From a checkpoint of a small transformer trained on Wikipedia: rotary positions, tied embeddings.
MLP neurons of a small language model. Each row is named by its layer, matrix (gate and up: input weights; down: output weights) and neuron, and shows model dimensions 0-127. Each number is 128 + 24 x the weight over its row's rms, rounded and kept within 0 to 255. Numbers have three digits each. A neuron's up and down rows have the sign that makes its largest values positive.
After each neuron's rows, "fires after" lists the tokens most often just before its 100 highest values on Wikipedia text that the model never trained on.

L3.gate62:128089112134138168151166094094129082127087133179132137127134118102158077150130147068121115122146111095149113125136103097140115088122101124146112117153081091108079127171114126112114140138180146116136107114153155156133145095149133156126091165127110096108110140100129141101122136121154164145133145136122135147117142171146147099162124114112129142105138136106140105124108074072137122115140
L3.up62:100136116122153101146119118104149071143102152129064154105113083144119094139096119110119171116092118166118162113105085127123101155148121137135122114170135105099099161092159126148079153118123141137161135107094111090093158116091130131179116108091105146127115163078110094145161150105097174120098111131124132133126119182109127132133149128137141107145116129154107103127157159153081112094137
L3.down62:138097125164150106173121155155110104107118118139116131088143095135068062192119146138127109122160094133135142121141133162099120119117080117147160114145126097132139138111123105126099106085150068136150123104053096102174133124102137146119116153128098131142123139124105139145108123107102114140134119126120104125103107139154131148128132108108094106134170143150108089120183110134111115115115
fires after: "\n"

L3.gate441:124103119117126144155104137148074118125174134104165082189161164166132122111077111134092112133145094113165105090113154089135139158141113082156168141131119120109147120102097148132108136157124094137098141139115154151114099098089114138092142127165183142083069126104107109134135134162129123114174134134147128168133175124092097113123098145140147107119108074130130125138139124117098117127128
L3.up441:163134145127130131126113103137112150121108151141149080117135160182116130118174081086143112168155120190138108117150146069122159151145101161169156119130163089161152134111136136124132100130091102112114110149100180120128151136086133128127143125111140153178127112116165088120131126130177160142134133133116137136146101120167110108088118142146122117145095157114155113108128127126150159123113
L3.down441:125140130099137079176121135122147187112115147141109133133107141050163106123125157120135149125113109147140166110121140141163115161106115110110136115060156151089168138105152141118162147158146119099140160112140135127150129114159153124150091116080140084126172127138140135110087120068134140139144111100174122101145113133126114098129144119109099146147153119116128110133148139172091146173115
fires after: ".", " de", "pl", " Ma", " del", " em"

L3.gate183:125121080153145107137149164165109130152119128152156154127128129140161120135045160176114161141103118121085136100131176102136115151144158081101115157154092115145170137093102083163125141093155121151155093126121147149134149137144095173103139134129136107152104088129120114127135146113150145115123134122095130129137093145104134127116151094106127139152156151108108135133127145129155104129149
L3.up183:127138118127140140089131104140104112112134135137142089097156161129122171135119132131120120085127147149077109163096193110074131159157155104114103103143135101142124135049121137090145082101128130094156134143121117146144163160130142149116142125138097107142147144158138098079125103163131138097142170154121109094153131140076144151104118134145112128101111102168146127115121086158142118158110
L3.down183:125102143182144108094122118086151109104129099151136103120149111159119133107141110118123159137144168089146174158117123152121137134123155140141143155122135115127113131122157147111135120142137122137131175123110123097091141157137145106110176137143104099116144124128150137118119126101111134134123189101107119128094157143135138100136082086145101137091111074135089174137106128128091137096141
fires after: " M", " V", " St", " h", " I", "S"

L9.gate3:114158142098144123099121147109143107152121110107122139152127149093152178147079172089158180117140141105122144154150106107153131162109124081160142104108127148153115106141133085138124128123144151061120121113111093120136134162116117092100127141107134093153128100125113084151108070097143112128066163116109137131142113137071126097138162141125121157139143125136118117123093124148125151102131
L9.up3:096087157096129106135116114097174158168142156151143112158147158113165109167129135141148170160167134116163120130164148122122120090138121180168135136130157136108118190102121173130133151129163126153110156150125164128112156105136123164126121092110153147133146161134105093149145098156073151125097076112104123103106114161139139166154120165126159095113123135143099136100128122125099152122147
L9.down3:110114140133141119101082114158150141153134143157108098110106127137145178108167146139145119182133175115108090140159135115112125132133126132141143137178125137150109145190150129127137070122125127104117084145152122132144127097101118129132124150102136129104103101128170122073107122128085071136165155135158097122148081131143119116107125143134132128128124066150137142095145157155122093132138
fires after: " No", "us", " pr", " r", "os", " Comm"

L9.gate226:105096164126139120120118125130110130137133124127140161110143126164165149084121108140146119139138098124145119120124162084093127109104144152144152164086091150083174137154135150130126095139152132113123157117168111140176118100105099130124101135131138156123139144131112132146119118154140090137145131131160115131142159117111145138126110171096139098126128107159142136133123101129122182069142
L9.up226:140103111118109081105135181122134121095133120117124163133155120113157109138117126147154083133130097094154169120127123117078161158141157133124145163177107123126139110154140081098143104153093160144148144120108170108173138167131123147127089082130117131129117164153129092099144094109127124138132135109099169104131114142107185114103137136137153128121119163108082071120126154114115123168162
L9.down226:156097140135158130092159115139093093103163129114103114115118110112163108126156143153145090124139135128162094149128086149115143123100104186109112140128097122130117161173138085139157135044159174167091153129165169157120113166105117118135129155114139127134110110132112136126144116142143116151157102103173138150111165128123121110142113165151150112127124146109122132093159125137158113106120
fires after: " v", " p", "|", " c", " res"

L9.gate289:132111157134107157152113096095101090137100135156133171099127134111080134130063097101147129099116145121105147126175160105117162115090165151150100118109082130134119167134121138147120150117097151139114126137170143164128135151133118172141108117117108110097095117086131144169128119131175123143118140088154151119163159097110125125134138112100141182090132127124142115126115148103167137104113
L9.up289:153123135137142095142099120145139091101146153135100126112139097113144125099133113125137120158117104162104094098129112183153166158126148121119115110121102091133118147135173154136134139168138104108149162138126129139140151107156151129148147120168095100190132148130077097142129151167170147173127158128079133142106151100147113164176132142112143133117083095115114117115142077110158186129169
L9.down289:120092114183149134131163108151173089101110136146138127136134154158122126143159118151128142112128174104126152151075122141101142134170154142091135132135124133138107111092154107139127118127092069141118117128148131156167199127122109151103142134131079120112126127094127115138116151132092133147129158075138131109173134136135127121181099148098134108132164079143095146134109125110103144151170
fires after: "\n", " M", ")", " m", " p", " V"

L9.gate56:152146109162141132168179188142140143138096117123131166134137128132141113104118175168163153131139099149075145092090140111152132119101110145103125132127136153153126130128126156142109101088175131155137126110109080153134168081168124094123113101084174121152135105091165125064138099096127125166150117117064153136113123180114098116132092122116116106110128123121141118124127100112137109096126
L9.up56:155145119076111136155161079108123143112149106134144138090151134157111124121156101084078150123113079099134113142110139145078141129139124086114100123128116132157111076119120161101141162146072141103125148084147132141135102127153123108126099147109127121105098098101113166140174137137125132129112134136123106150131098143092135139184102172079153124154114131157097129091140092166114113168083
L9.down56:113162104125076132076150158130168152107153122158114108130134101159150150095148171118129106110141136160080148147136129130130139138150176114110099122095104096163148141137125159133128101157123097095141109097146101129167152155138118124107152083164123115127130118103169109135131114097175107125122104125085097112131138175106092111132103160121166146150150117125099199112117098152121093115125
fires after: " at", " of", " the", " in", "\n", "e"

L7.gate20:132138150129116144195084147098164101147128164112140131095125083085130177114116105114149084137178093103116146154137102117143094127133138111133138106048118121117126135144122132137116102148125112079115159111154124154143097138156112121085099105125126130109121104109118121110137091109104125108115137081102147118147109110170137165131116141137152083124111113119093116124120117146083090109124
L7.up20:096120132131122143122110146144149133131160162129174127100125146167112178152128110145128114144163150139112130143125130136148110095108114138138135147114112131122118133133150127139127109102113129094050148179125147159131115099172075156131148116135109128131125100179125116105184108144128142120178109123117130138174130140133098149087154112140165152095102127094168107141159093152081107104101
L7.down20:100127126125129122163098145108078123106115142142136119106140139164093133151117141106124147162156108118117116094147087086102092148096112187142110126134138146126113154151140111121113111128090184106109114108107151138082130126117117148146123108117093096120124141140129089132172111128095162113123143156112113122175151161141148118126165158119129105126137120154135085136110074110086173127100
fires after: ",", " No", " U", "ol", "e", "m"

L7.gate205:136085156160158100101164102113119088139091160151153144101142130105111117133131119092149140119116168116112124127161124121110087117100129167148115116130152144094151102109089145159104115129122102141151122120082120145114136147104141144139133092116154138129128099108142087166115145148119150129149144139121165161129142164119141115116067123110139138173117100089125120129096173109126133083106
L7.up205:144115140144101111112154124140127120134147155161156156118122084181102137122148147133106175119132141093119149161069120086094140107105171123114119101190121155133102151143124167115125145167095109115127097110130153153152165118108098150128119132100144110144136160140166159137131137135154161074133103167123148128153175109147115116150156133116143140109109099125090152107100125146125118160124
L7.down205:106167109137091124094146095133135118111169095083144120169140112107134176099164094100116137127121096147134106103117158127148140157159125079122093138112121166098157144135128088144124141137124157113095150157196116110125098145174149118147146132126128109132173114170118133155139100102123112133121143111138105063138101127092093095132130141112143137107148158102093067121156147159140143137088
fires after: "\n", "2", "ack"

L5.gate425:152110137141082124172144164143094097162134151155165121165104142115140094085146132141178151108134105098109132134149136150130144101139136101130127114112150149130137104125165127084123150149098101077122115136125129122079123113138162093123159137117116122146112165104108146071166141173130151139167205121119108110132127166147113125146121143154136131082164122092112156099149144148151111104108
L5.up425:082125145137115125163095091131143172126143148110159142159143172073166101169184138099112109110158165107123132149112107124139137145121155115152105146164165121072097122157135080150167087107138140110123105110121110137153117167136129123145156131131124157124108141099123171129144109144107142134154120158175141077136141100131164165129144127163125136116119102109168129124114139139077131121151
L5.down425:140133166138127099129142106110097161140121139116104139135128108143172147089100109152133135119116128179135125108136132116080132097115117096129111148096165174121137141099134110139142133136105130162145094092144095151122177131114145142161131107152127134119138156146128119119115192142130116099104100168119105138150122139151123164102135123128112163105156138121152166134109159137107060145148
fires after: " R", "ven", "ou", " St"

L4.gate298:082125095120108128123091112107115123110125081143094178142148174174096163099099161098138137128129132078134077149104159103119157097135121124128118115160167110128099142099141146133132081133141108121138102122159092138129100109105139139116096088138125103128112122126157126141116094144125129111159144077150147077118132106113161124090144151161145156124113104127132132082152147164119144173113
L4.up298:098117100144129119118154133133162101117122119113155101148163113137149108119126140067111131115074121154175091132133155105127150133132141123117148107153151174150133115150132134109140113117156089148095134160176151151174098113135083097126155125092107126130118144142156174146113117140130096120144118139126130147122151125105128122129108101114126136129169139104113102099134175109147130176122
L4.down298:087154117152114152109083136107129091148158090101106145107163122155131155112113128120204132138117140084159130158130130115152125119097148103080092090149188139122088101112099175109143131118169088136142139155124128155122131140128137158103104139164093094130111123149116114118140132161123140123143102126172136134138119134124141149138167156104121179124124120138116139120073105154105090140117
fires after: " D", " c", " s", " d", "od"

L3.gate442:159118143114130147123113122108125145094108113116125100094180064143119160129125084101105152117116105113102137119137136097119143102095134092159121093120132139133160144141139113109094122099153118124100102151152098142109177144130128143133149078110137125182134135100126128176146157146108144105127095147121080126139104118105098097152103131175119119116157100119173115103150094139115131133157
L3.up442:103098107130178117140140131123135135111138148086114134152141152143127123116131090139170102101130125173087140147151119132147123154103106116104156134161170155132171150081121092127089200140148133142091117151151146097132155131124113138125112142126160161127102127112138157106166115100155087084120145182174115138172171087153157105141117108116173185087156136112156111149151147137132119112143
L3.down442:115131122152107151113119105156113092130140133201101125102176116133120129142157099120111187079123110100110116094109163104126155107105138093088120095160171143158119092143114096149117114163132111145104129125087142164122139102123174099144120098123101125097107137131123136141117091113132183122150185144144109141183128118152136116112142118112132100129125145137132123125156134140103124173085
fires after: " m", " M", ".", " s", " d", "us"

L7.gate433:065128078122108120160139099125133098155171119140106178146154133158159141154180140103097136098111129136102166140176138104125152083099134134105138131120149134143110098160150172161135133106122159128120123123126118125127157140163125132144166100151141158133095088104093107127116114121147169153082185160137126147129130149136104145160127118137108099141172101153121074108146150131115158133101
L7.up433:152126134140148103119173168136133160152172114131143107186092098111124148136142099124137126142164148141148133145131176135124136085121100068140114121120128134122123178135090159103127134129115128117157120116117146093128160149103109139145154107141151134143149139128065141148146109133144127144132148133121120159131140131131142138194154108120084119087110149123096126101117120197125143137165
L7.down433:160146129161106118138086116160102129087145093108129128101168108116127122115115116159110082184155139113139080127103104142122135113110098107130132100145135117143085137090083109135153144105155121085065127174139120125112066087110151149148152135095135124149149119154108144104110157118103092138147111089093113088136162123114114087135127091103163094146143134132135110110150124128137121116152
fires after: "\n", " l", " m", "M", "ah"

L4.gate324:109125098117105143122121146089099119102120121112105151099118099159138137092124170137116124068075087124095152093142082126170151146097113128138102122150128156095099124102107100124150128114122138120143145103155098097130106125156086117159125093140086079156112132169146103161144140123128136124081119134095105126170107131133132128151084113151123123114113119116166111107143174148157127122193
L4.up324:128139113161126118109167142123103126149145117127154162122152078130139107099132172149152144146169164130127148136131144115129128111051114124154112104139117096092166103103094172120129123161088142122143111179134135155139114106104120087155110065151158116157154165093157147126129131127139153090096112111113123125123154084111163143132139174095152131103140140142093139138144110138119146150141
L4.down324:118187145155152134143133105155105136135090127115119134095157127146140109130149120095132132171147121161156099152067174134119172109141127106102175144088170142109118104122125138129141155171125150120114107135135098127147137144151146122144142168132165147124104074119159123091165146111103165101099129127119132130108125084100083100115093098091113122126125124091108129108133140110090162142139
fires after: " V", " v", "M", " ne", " M", " m"

L3.gate145:128071160121127150173120156115067110163108126110133115136125128133112105138116129157136112071104086144131091122126144116089157097116140122136135141155131106123129122134098119105142147118135103160130136134107140104152115146116114133136096096123148157145081132086132135159117096150149159108147136114170108075154124146127120154135114166142094106110179091134144115113156114149105100073098
L3.up145:129089118143147170130129091129124098134147109142133099160097123098154110133153120138126114133129154105159119112133151115113114139134124109145087126130150135114106122177123136155110128072146128155105134103094133143105082159147129126124114132129076161108091145149161126108112140154121091100144154095102090177103134127138091119094125124114135082108126077137127130137098113134089098096102
L3.down145:127119095111116114155110148120106123113127137102103131107084157129147083165119120132163118146145167105126136137118144126117142114137166164159143118179163103158139145127128096127161085127155145118173124128173093157113114193124106132135107169129111110123075143137139123163107148136132153183155169132126093159135134134085142121131152146107077113101177117120148118110108159149135169120139
fires after: " R", "ail", "ou", " r", "ing", " the"

L5.gate323:173116106121105140133126126141187084093128116127095127142111094163111129131166154156123152105113130117106143104161097117107142170142129134141146106109135125142102128099111104105097093107140094100160154127166104147112136137119117135098144086097090142160108144097063142076169120109117164140120157118169084134113125118115087111115097127150122125151163111161111094114158096145147127149105
L5.up323:159144125115150179163149106135110119156149124116104122169135123163095161118104155126126144122090100112136116149156142116194170114151120067161145109093111106176155125118114166122158091076119113127165145105100107095109130119140112104075088109125107145127101134095112148129135134091169136097136156124145142149144138136103103159137126076137096139158134135113121116113126161143139114150132
L5.down323:150139105176144107104105082107141142113192130122113111115134131110139169162112107165132186118114140131136134140124106105095149111111120121120098150141167131137127154123118132166115144093080156152148128143140145115135105134168109127062140114163102138124097138083100126129108146072118147094155088105122111142106139141154132127103128131102163096151125174153143116150113092141091095137147
fires after: ".", "us", " O", " M", " or", " W"

L9.gate230:108098142151115127165155159141143146131108141148121127101081133112145180121120135139158161125119107120153128135136088127161121131152139114121124124148130111082131119109065173130077149166120116120137138190118131123168128089118123164142127143151158144111106132081113097148135132164157161150116134090131121118159161114132113144124123171135147113137109178150146114145096151076124149111094
L9.up230:097156121109098142131109084131111140162148149090151116108091147127125109086128142126151160103134100177120128147134131138116139114129168159111157082097132118117122105136093158128114126136140128049117136142084137118134150139157119127134144082161106114138123159152105126160086137141127091127189110118117140166138112121118127135111169133118109129155116118158120132154132138158126179170130
L9.down230:186145170130129107118121122149114131126108115090163138149161131152128106136083136079086138133130113158127107154166148136169134098121129098145146140098104100128146158184120118149117141108099113150117142113112094135085120114115176139143113182100131155136117130155111145073099130135125166126162112137155100100139112151112097107143122113141107146111104120105135088110149097118106170126158
fires after: " ", "\n", "enc", "ite", "re"

L4.gate10:161102153176118140129127131143166094180144114119112135115147127097120119126133120123120129126147166119126095145138113134104173077129095150123173086099132106120092148088171126171162092167101147106135116125137139161128124115120079116132118160124136129157091130116106139148185173159114123095106119130112169057128130127169148137139114089111138132101145127108131122139104153169131085111124
L4.up10:153094106147109099137143128156093109148159141125114172127108145109117118080115138097128129104157120133099156135131128046173136117147100163142152142118093125145101130121147157109113083128110110156130094153092110171122164152140119139139131107104130160097152106114128099139149146121132140137136092146157167123108125152107185148144144114116116146144111105163096103150170124159126127117207
L4.down10:152156110142103131157127148092142165114163132135118107099166120120147144137126166151100150123136159131175114153144137125155149104126138122105139120091118113094122137142151121130123117148097128088110115181119110149136095108155149085151128122137122111126122168163170148120140145095130163061088144187084097101133162143125100104122137131126094135136131129135150060128151100127123137119123
fires after: "ur", " No", ")", " U", " G", "á"

L9.gate326:141084131141119091130110110082114104160123123155135157085113153130140136129140122107144085170119137125154104118111161102127185147110151163126122133075058151120151126113099138147123126090129133150139103100165173111170124100141116146144109101148157129123119149135126142177078119136127142103105151131136179128121161143145113121116124088078093144143130118161135115146103147139126151148146
L9.up326:144092113158155131147095096116136137139148146118122101132083161200192141133116154109128138147130096140125124124157138117140140156119114116157125113100096157164169125124093104127145095136117156102118096130131128154095100122144090094154129130175115162148187078122129152120162157123112133121166140115146106166144124115131100160133146100128159143162154137153118126074178116141126113078143
L9.down326:141158163168143105172112148090104104153141149120143169150126170132101146127108186135143092137173167141129118147180146111135150149149087150135105132116107122159146121134146148086103109083130142089125161148151175130143164135162158151113174131122134125147152107133171146118187134132128124113151093133109128164121166170167097139116140145111114112129139165148172146132111105146111127070127
fires after: " T", " U", " be", " N", " Z", "5"

L7.gate320:145134105146127143158121089108110147153161137164101124082144087132121122134123165137139138124130152094124134182157116097112122184093124138168117113120140089122105108137136112170127127071102128088128138091146115152147159126131146140163147131132146150139108103117157085107119129111167133166088166139120137091095124135162094176138123153094128123127098138124116103127094103114134189139145
L7.up320:065163103082128148133152152137172148124174129137124137136144182118196132162143147113096159123106121113123166118151104088137093092094119130146135149099110153109107118140108129144114139116161141113147133151119136101127148090131098172125097106142108110062115169147099095122116156150155110162173111154120133117153138116154130155158151127157148123075157137112138153124135135120148129156115
L7.down320:145097142099086104121147152119171125164118131075119158105122103128161081135151119104105136117076099127127104138129100107118126135112170080125126130132097112131145184180136157134120164131140107170133123140120134129132082066128140129170163148145081104162147141105114130123106147125072074159142098106085148143153143144164117152127128119174150122123112115146136146120152094122124135082126
fires after: "-", "\n"

L9.gate4:098113124120134151111115095124152130101155151083106149127135132143122162107123134156131106090137102106103158107148132160103187102128134119131136096129076089133143090147126067112155118132102133099088095122144170105134115129103148131122105099174142106146137125121109128165105109132117151091107178156141140107121096141100111105134149145116100106114099154094147144153123156067099151107127
L9.up4:095102162127152129148124107124110168118143101108122146119105094132136041101137149149099159140079078122098098135108151152115094090102110163101134167164138138155124141125144077112169121139158137112105140168159121146090114152141128125135096122102153101084138137108164123108121116134156144109147155147168114133064108130109089127121133136158103088157163135111146123132172107089165153100128
L9.down4:142138118125137173164174112149139126091104111116109164121162087142146130166078163128194119130130121123151091134131089114127114120121150119115127121120089081136145134146125133171118155130121186138119108123130110124147120094106131174119102105133112140162129126091113111125108138128149117066133084124138126139103114140125119117151114087075122091135087144116128081163122116126124101127164
fires after: " s", " b", " sub", " be", " f", "ch"

L3.gate131:086155128085149115126141148112136159099142129109071132144162170174117121078086172144141146120118081124142106140126114128111080104165194150178132127150092150136104131084140096118079099127168133114117124145132126182131119148085125120161082127142088091120133130146130146104104142116093154139129119159148139163112142152120157117125148132144136104117127105135110101106127117108099099135170
L3.up131:134140163108146118109098091115171129120128121139140085119097118098162145115124114126140093120135151114141174146139099167115132088079103124124183147157118126155122091110134114122128127099114101140089131132168109126103162117129157136127111149121134138104094175105136137080162127158154109161124097140104157167118153090140102125118144097129187107126120150125148137150120089098091132157147
L3.down131:133088104116105158117106123153124131105136143137114128143133162128165154078108145126114145117108130149120096091147122148164122099128165109041102096158101108158128125096116104130135128157125155127106161154158122114150133145165077129128130072187111093114153126088131137136109133150107092088095110086129092109090134148120084120147145139121121106133090150139122091151129159123136147171115
fires after: " S", " s", " F", " f", " R", "S"

L3.gate154:120113147114139103155152143147120109120105139185148129131125096205094129099106151131135142134138114094078149141168121141115141131147082111133134122081125118105125113142083152123133132135111139090116125140154121078122161093168117085083149106122127117104157111115168141148149132110167178135120108142152120117160077094082094104114115105154118119153146110118110114110117101088140129147153
L3.up154:147142134164142112138160113178116110135083095124144081110138140130129113117081160174094147070141113138128138131135153152120152134094107119144129163132138152122127115147127148087141123135098070114142137114126136084088129152108133125139159123124122103134099129132094191147135125125137184198122167138149130110131109100145154158095130122103108107143105077147105132156182120147104124184111
L3.down154:111150176175074149145190114127153151124080118101127154101120149115142124088134147160167115116142135128170153143136131129134107144129126160168145119165152190127126094161073099141111099146118154111122112128098141132128139137129130130151147125106109071134114120126133172154123121129143141138096123123105100126128109090100119194115148155103135140121121182128121198115155132152109147148152
fires after: "\n\n", "\n"

L7.gate346:119128178122157126125138090082175101142132148099124116145121110091133132125137117108127115112106110140063152148129136111159144117171086149149116162125169137118124114107063128165161139133137113130105121155085094140146132143138121144105113162167130069111103138110145087124131115171111132099134106166155134096100097108099172135159096140115144107103139136095120128126158123148137170129141
L7.up346:114100142114092130105168127138148121139145132144126114130131154115113101138135132146121140101131111135134147133139096141141110176140142126193139154133089101162092146097071102140081139095113171133127117116107127128108139081138123118098136098090119087105091106125138077095153076126102189136127130133087132112089150176120144155155129142099176152100167133124124121115150157138092075153121
L7.down346:112127158122124144098168132145125112091129110124124166144136159143165114147064133097135140150107134133120115080121125120144151100161154133118103126131143067116118139155137165152151158124149119105074111144136144118134143091173149135155114129150109141118126137168117140141120078117160141153164153106099097122198116134172116100136146100167148166122132115129126085131141096121145144133150
fires after: "\n\n", "\n", "-", "–", " \"", " ("

L7.gate428:133120135129115141136176134132186133129140154150184162125162114075136106125117107100139100120135142117112116161133151091117126113098119076149148122127083121120127099111143116104119114155160130121154073123111136142097149127107125139097105132121095125139125157101069118162129146140110162127135138097126124154107140122129086107151137137166142072098130078130124108130103131143141168096110
L7.up428:131164130135126088154141148113134103125144162147119139119156178150133106119135093127128153137148162123088155098077130137120119129067096114137143110144170104127118117096178133136116141117125098167098105143089089111133156157126068090127124111153140166148080112166128115182150084118105153135150151151091126125139154155181103152154134144107131117140150106108128107103147136145158142121149
L7.down428:098162118124092090127132152127113132113125141146159116154158114147121105116107107107118141117134134133116121167110143165149134085147111081146142173153081140120150108140100160093134087139097126109094120095160079129132129114141170126119143109142107119157148065118111117150151133119148132130162108152093126110081144126104105131159148181121090116120151174148117127152105167142136128059124
fires after: "\n", "1", "\n\n", "2", "ack"

L4.gate263:114070117111173115105113152117162119138133148133116169155134149105110140136094095101122098112115136158120119136149132093116116170124125122111130144142098118141131133142138113134138128127114125143093127135119111159090175105113135089141135087135120129159089118151117103148067146148082157151176114130155093076102120128077117113114098095112146136097153088098118119141129096122068093063151
L4.up263:133125123126121166138112130088159133080119111117137062154147109095157149141119093145135128156178120135105120090163137138172153159106128076138146126129129120160135112109139130123145136173099123124129090132077131143093094099101104117156084124133117112124124131126101133109122132104165135109113138108088106142131116149144147070079138128156146157136138154119105151121131140123145109118118
L4.down263:123115139128084108150116125125138093124144125137131155129137135103138121163126113077127146120100185144102133080142169126152072122114136080118133145162132105098125129071151094141118143123126103079165111159117092153142153093123147120167146126150137135138154199130138126136099168143147093135135105131130163111167089097162111104121122116112144135111175123148108117135088091126090183117079
fires after: ".", ").", "\"."

L4.gate234:137132137104143128122122139106128153141115124123133077157132093135105152102124134104134106128100144105173131134148138131136127103132148117128159144186122136152115118117145157175151113146122125110134088138112097103141205104123101150126142076124131099117122096164082144155141141114156140081171124128152093165119079106112137118112164143134144116098140106096096123109140123076142141120104
L4.up234:121130105138164110152076126110148113151109126065131120136120139141156129122072135098152112156100139106126113141181132138160113152164130078143131136181140117122130113126090134107130160070146158094142126116116120153104151103106158148147113057109128125122145147131131151137112152176149114146106123150126094100160124116160156089136126158130165156145125132148105140122131099133138158115146
L4.down234:146142092167122136160127142142114153147133076138159133141150123146105133153089111112156161134107152131118118159168147119144139090137118115122139112167112119126145174110138132158114146150122174101118122114128112076121127142126155148082135109128122107060104175129137164144135122073151151101117146161137136118123133124122143141154161110141170170131148174140119060127109129137102086145095
fires after: " N", " S", " s", " V", " M", " I"

L3.gate400:115139117139094133126113110084158109118082084136138130132169149144136144137145142121129115148149114115129149124159127136151139119119107091154123089153109118129090126077126120122099147147171073089069126117093131165100102103118112091110131093134114119127160129108120060104123082125100173159130133167116125119154154141110128128121082072140113138148146150114097109168108110117079130134149
L3.up400:160165146138098199105079096142148128108120106136084138156133141172139115153170115124119142144144169122162108124132121110158102164128116120140146097189137104124124106084120129103136105157105118112110111156131151173101111122126108096128103099147122149150102151136156124111139102102139158140133128124115113119113158149117108138136098104118086172156181149110119128176119152148132098113170
L3.down400:115165101102088140066095112122162120109161115156100115157117124143121089176145129090140132111121172125129139098107153154126103134153153123087134119150125125133157068110134123117085146146110128144143138173140132140110156098123116104133134124130136125161098131140128114177119148060127164133126130137108160106156117115089076136125140127128112124111112113163122213142129132134102148140155
fires after: ".", " was", ",", " is"

L9.gate330:149152123147151122094159122148062142114154157084128152164124110072172133121107106161159136123116128129134122156145138104136177096088132133119101105146109100114155125139094123108155124153119087145114120118133152163121139117150139127106104169109122102118127142122174140160130108129132125131081100086152154106143120105107148092090142149107169110117139127148107087089120094137118150177176
L9.up330:130118127111093137148136151157127135087157102117112134134123144176104138152106111120139155140095114149129099129091170106160097096149132149128118173097119131111158138116124126108114129110131128161131164116113118151134092134139086101110088153068120134133119123149113121125114125133130125158181084115179105080159101090116143118106082113126126097151120095114084107092147136158130101111145
L9.down330:132068116104122094112131137105120135131151124100112110113121123133148151117106127170165121124103140135178129131086126111117111145083126130109098153157125132183120123186114139111141123164143116155123097117140166144107151173134132093121140123121127143081087104111118095129121104104124129153145094119106190120137123107124118111150111135105175172129133137149146164109165138129152135100102
fires after: " C", " c", " d", "G", " v"

L5.gate237:150081152088150121171168117129134098078096097155151126138156157157108121129123123128135098117128083109089145096119151122102135193136110121116098127096103111095115119146119110139154101104087143119117166087143131171147135136127144152139090157135166102088122108074139098122095131126116143152096154144177143100091145133114147128150139119083103132144143115117124130194113113127119145080116
L5.up237:122125154170113147129157110117155130157112106127071078119178108092149094141144108148096104103146119142109116119130157123159140108081173142127098089136140122110104094153125111113071153135120166105146101135119135123115179146108124157158135117156132104095137137106160083125115133084135154133134145136116157108155141135138169125115132090111092108126146135158112135124125081120112128089070
L5.down237:157116133139156137100184146144086085150112144105088128093128166123112098135098181121129116123146129116120102089145134169159153142098123122118126111154103130137120161152139129118087143084120111118131136125114117081138136125123114195161100092159103127113133128143137113134149110121136149175127151106134079165122130105132139146149140160185143149133145154111088166103132079136089131138127
fires after: "\n", "in"

L9.gate304:100112074170118147149132115181127143088096139146116102113103117128122115116132149100129116146106108179081140155151103101097156122152119114122105149091083146108164157101135123132133112140145144124121125134113119114110174092106155154090143142116104140119157133126112146143098098137088123167105121123068179137149152138111103121147164104115146105084116165116165132144166113080153171127144
L9.up304:154124115130120119120098115133109128127171124076121116130144116148116093098112128101152119125133116124102079139142128141122127139149114152132114156129154093155143136157085115099157121142132100105104128162152155098091136101121118111101106142120075157124164086149184115157107172119131099111119113089144114117116122134142094132123127122094170169159134146112151140147132129142117138169144
L9.down304:122122120142133133100110136164172151145113152113110133168132131152143120119143129096100122147105151160110111175150178139152117151098128136149184119128133149093150139152124117129164078116111102090122125130101140147141078117125139111165150096117108106094113134104113145092099109086122089076102140124109143112133102140117096146107125104181148115110118150106097047138111116180124115111122
fires after: " ", " part", ".", "\n"

L3.gate85:136141134112153107156130133088121112165154127159122163095134112145096186117086129087160156116100120100150145129151112072147108143099135129120119106154122121149123135103168140133120149095116115109130124095149171144114140167146108101167147123125103101111112117163133128130093121157153163068119116107132123129139130141119139103145134147127131126127131087111097124173134142135124151141157
L3.up85:109146115164122124101132149130140118134126118130113183107103145118162140143125160112078135092193084151126101175188130146135137116119115106089138122137136103052149163141126115144120095133124112102125108166137169128127109109088098135140143080144092145137119139163110084113113106155140156133137155150071098156101115139093134135126153153116139145174118085127108133138109161110128128121156
L3.down85:113131110145085146105082152143182152105160068141145146143146142132152163110107091130148133114145134084124127166165106115108122110152132139096158080117122169152133173136135121120113110137106164104127134110129135162133088087111096141100121154129124145147164174147086143137127132151128147104113171095080121131091109135109116084154097124143097159101131152062129130147092147138103166126127
fires after: " l", " M", "M", " L", " V", " r"